MLP neurons of a small language model. Each row is named by its layer, matrix (up: input weights; down: output weights) and neuron, and shows model dimensions 128-191. Each number is 128 + 32 x the weight over its row's rms, rounded and kept within 0 to 255.
After each neuron's rows, "fires after" lists the tokens most often just before its 100 highest values on Wikipedia text that the model never trained on; "fires before" lists the tokens most often just after its 100 highest values on Wikipedia text that the model never trained on. A number after a token or word is its count.

L7.up2995 [163 111 104  42 106 144 134 104  92 188  90 125 155 144 135 128 101 178 174 140 123 161 177  99 115 121 134 107  84 166 115 126 134 105  49 114 122 148 123 157 127 113 173 131 169 192 192  79 164 140  82 130 153  95 130 175 139 118  85 124 115 139 113 159]
L7.down2995 [122 109  76 105 136 159 139 176 165 121 109  73 127  61 132 133 168 154 182  84 104  86  75 167 143 115 146 194 106 140  83 120 124 144 161 139 149 130 144 188 118 169 138 161  91 121 138 154 100 141 120 127  87 109 121 117  78 147 174 186 146 124  85  93]
fires after: " |" 65, "|" 33
fires before: " |" 98

L7.up3490 [117 140 119  75 132  79 119 125 117 201 106 183  97  99 120 168 167 163 140  37 179 158 172 110 170 144 138  94 120 176 102 132 118 133 131  91 156 158  56 176  99 104 154 128 106 106 128 113 193 141 143  95 147 152  70  95  95 146  43 102 115 176 159 106]
L7.down3490 [ 89 148 172 109 189 151 142 165 116  91  57 188 129 123 122  67 177 106 128  64 168 139 133 132 131 149 165 139  84  75 121 146 125 117 135 141 134 163 131  84 204  78 124 109 141 175 145 141 108 144 126 106 141 110  92 152 172  80 138 125 160 168 187 115]
fires after: " |" 34, " (" 17, "'s" 5, "|" 4
fires before: " |" 40, ")" 14, "m" 4

L7.up1278 [144  99 113  93 126 163 112 199 135  79  65 156 115 120 107 139 127 172 152 129 151 188 113 118 157  90 132 152 191 161  90 131 179 146 146 144 101 142 143 193 181 135 110 117 102 177 151 111 105 161  94 137 114 113  73 144 156 178 109 155 126 110 106 121]
L7.down1278 [ 70 183 112 123  92 140 153 147 100 105 148 190 123  40  94  89 161 134  90 207 130 119 121 135  75 153 112 156 112 113 135 160  96 120 149 136 146 129 123 155 117 159 106  97 137 134 111  38 113 129  99 117  71 122 162 138 128 155 145 103  72 106 151 160]
fires after: " |" 92
fires before: "|" 99

L7.up4839 [137 152  82 196  98 131 145  95 135 107 110 136 104  93 100  72 100 126 104  60  67 132 110 180  70  88 123 104 156 144  93 151 106  82 111 142 114 165 148 132 132  86 198 152  85 126 160 115 146 137 122 165 127 198 122  97 140 142 130  98 167  71 113 132]
L7.down4839 [146 165 114  95 104 140 131 125 114 114 157 107  85 122 181  94 111  93  59 140 163 136 108 143 175 164 123 135 113 170 199  86 166  99 148 114 126 149 164 131  87 123 150 162 135 142 212  70 154 156  95 114 100 162 136 133  61 107 147  89 117 114 124 137]
fires after: " |" 61, "|" 6, "\n" 6
fires before: " |" 62, "č" 4

L7.up1634 [121 143 127 141 161  94 115 172 131 108 197 133 102 135 104  74 131  75 127 109 154 138 123 104 171 150  80 126  94 146  92 115 122 142 111 160 123 179 150 146  94 179 131 145 125 169 174 158 113 135 145 137 122 111 178 109  79 145 137 152 192 132 177  95]
L7.down1634 [135 136 125 105 109 143 148 153 116 115 121 164 142 151 157  99 183 142 138 194  91 112 139 111 163 113 123 153 152 117 156 146 178 170 155 102  94 150 146 115 164  69  82  94 136 111 114 136 115  78  53  82 106  93  50 141  76 147 138 124 100 136  95  68]
fires after: " |" 95
fires before: " |" 95

L7.up1495 [104 137 131 101 205  88 129  93 123 154 129 111 115 153 181  90  99 111  91 107 110 115  81 143 122 148 134 150 165 138 134 159 146 144 175 174 170 102  82 129 155 135 157 148 232 141 124 147 103 118  99 128 167 194  93 109 176  70  84 133 131 116 141 154]
L7.down1495 [105  77 137  58 157 180 149  74 126  93 128 119 162 165 153  99 117  77 129 131 150  84 123 148 103 102 157 167 123 115 124 168  98  80 161 117 158 148 103  67  66 101 133 125 144 153  92 165 103 162 119  79  95 181 176 102  63 137 166 162  78 140  91 110]
fires after: " |" 55
fires before: " |" 57

L7.up2934 [121 183 137 146 155  94 149  88 100 120 144 153 140  56 124 143 146 136  89 144 147 155 128  75  70 129 199  47 152 146 125 142 130  82 145 126 179  78 131 151 132 141 228 170 134  95 150 152  97 101 131  93  80 157  89 168 110 161  80 151 143 122 119 147]
L7.down2934 [153 128 101 165 124  94  50 114 142 162 203 112 140 152 188 109 111 134 165 148 117 109  87 178  88 141 105 170 150 189 125 117 135 131 121 107 130 152 143 108 131  66 123 104 174 136  79  99 105 132 185  97 149  49 156 119 139 103 104 167 114  94  87 135]
fires after: " |" 89, "|---|---|---|---|---|" 4
fires before: " |" 86, "|" 5

L7.up915 [142 149 131  85 137 163 183 184 100 106 127 205 109 136 157 117 193  78  94  90 120 108 134 139 134 107 136 102 163 120  71 140 167 104 158 106 146 154 162 113  84 136 125 118 199 138 176 110 111 117 118  85 108 113 102 114 123 142 133 132  87  66 185  61]
L7.down915 [138 133  99 102 123  92 118 123 145 137 106 121 103 139 149 138  53 186 103 157 141 160 151 153 115 128 120 145 118 133 153 142  34  97 134 176 141 110 160 127 130 112 145 114  80 136 140 129  72 133 103 141 187 115 140  85 164  97 128 177  90 136 154 131]
fires after: " |" 56
fires before: " |" 57, " in" 4

L7.up1361 [182 109  59  89 162 172 159 153 100 112 101 127 133 128 158 110  88 133 142 130 197  86 128 129  71 173 131  94 124 151  56 112 148 100  96 139 119 140 120 175 161 111 153 164 164 125  81  86 101 169 125 143  76  98 115 161 176 157 126 128 159 130 104 106]
L7.down1361 [119 113 114 134 104 129 130 138  78 122 181 145  98 140 199 134 130 215 156  23 103  94 116 178 141 135 111  87 108  74 122 135  98 131 125  67 166  91 144 100 122 115 142 114  73 138 112 174 132 123 128 160  99 134  81 162 138  84 141 150 120 154 113 142]
fires after: " |" 65, "|" 9, "\n" 8
fires before: " |" 78

L7.up3426 [136 123 164 137 133  96 134 223 144 134 140 127 182 114 100 170 108 115  98 116  90 132 124 109 177  98 157 154 121 174 127 120 138 194 145 159 106 105 108 126 149 176 126 137 149 127 131 149 153  79  70 138 153 149  54 106 152 106  97 126 119 183  81 140]
L7.down3426 [164 146 180 113 114 148 166 128 151 108 166 161 140 140 103 112 110 140 102  99  70 107 107 186 137 122 153 127 148 151 153  93  66 141 161 127 201 145 153 132 169  94 129 120 100 149  92 164 123 202 132 118 121  74  49 160 134 166 196 148 111 108  95 113]
fires after: "|" 51, " |" 34, "\n" 6
fires before: " |" 85

L7.up803 [155 146  35 142 129 188 166 128 165 137 180 108 145 123 110 128 141 142 117  46 129 145 160 130  89  88 116  82 105 135  88 171 133 142  76 184  79 111 141 117 162 120 109 103 138 122 179 151  89 126 124 107 134 125 107  65 144 164  99 154 110 161 188 103]
L7.down803 [115 161  93 179 175 137 140 109 111 255 141 123 115 136 132 114 194 103 102 169 113  99 123 150 155 129 115 169 180 159 172 177 101 133 188  79 130 159 163  94 165 102 175 119  99 122 104  71 129  84 102 148 128 110  87 128  58 144 103  94 113 109 133 141]
fires after: "\n" 39, "|" 13, " |" 5
fires before: "." 22, " 4" 10, " 5" 9, " December" 7, " 1998" 4

L7.up5270 [ 96  76 132 111  86  78 106 113 183 107 155  74 123 117 114 169 101  78 157 161 146 161 117 136 105 130 106 146 130  99 124 136  79 147 138 150 104 180  82 148 111 102 145 122 188 119  96 123 171 155 151 150 147 118 100 124 145 188 208 186  63 120 119 113]
L7.down5270 [176 116  58 144 161 134 103 162 145 157 170 157 156 119 191 133 145 126 159 138 124 144 114 154 161 155 100 161  81 187 138 186 109 135  95 127 202 142 147 110 105  33 120 123  72 119  99 135  96 136 107 121 167 116 128 150 138 106 107  77 158 143 112  80]
fires after: " |" 93
fires before: " |" 93

L7.up3886 [148 149 163 137 112 134  88 153  47 189 137 163 196 122 109 110 205 133  89 155  72 146 134 139 115 112 151 123  68 124 123 110 114 135 118 112 157 160 104 134  80 126 127 139 140 123 147 142 126 171 190 106 147 201 145  97 129 116 117  83  92 124 115 136]
L7.down3886 [173 130  48  83 133  87 139  96 117  72 131 141 133  72 148 151 137 143 136 141 133 151 117 129 149 131  71 150 182 101  91 135  67 116 114 129 119 156 160  91 123 130 107 178 151 147 148 112 160  87 136 119 128 153 138 111 163  89 127 112  24 170 132 101]
fires after: " " 52, " 0" 9, "0" 6
fires before: "\n" 100

L7.up3203 [ 85 166  66 176 163 143 116 106 124 104 130 122  79  93 151 156  98  99 133 116 158 114 157 140 110 129  96 173 163 164 142 123 136 126 134 124 154 148 110 209  93  87 109 140 144 126  96 142 122 120 111 146 130 150 126 131 186 138 149 121 148 144 116 184]
L7.down3203 [175 101 124 156 154  89  96 138 123 188 119 102 121 117 180 132 105 125 199 106 114 131 157 138 131 144 155 166  69 145 105 155  96 167 118 105 153 107 171 106 138  49 147  72 167  64 123 114 101 141  48 171 179 187 115 156 135  94 136  58  63 119  87 153]
fires after: "." 33, " |" 32
fires before: "." 40, ".," 6, "RS" 6, "9" 5, "6" 4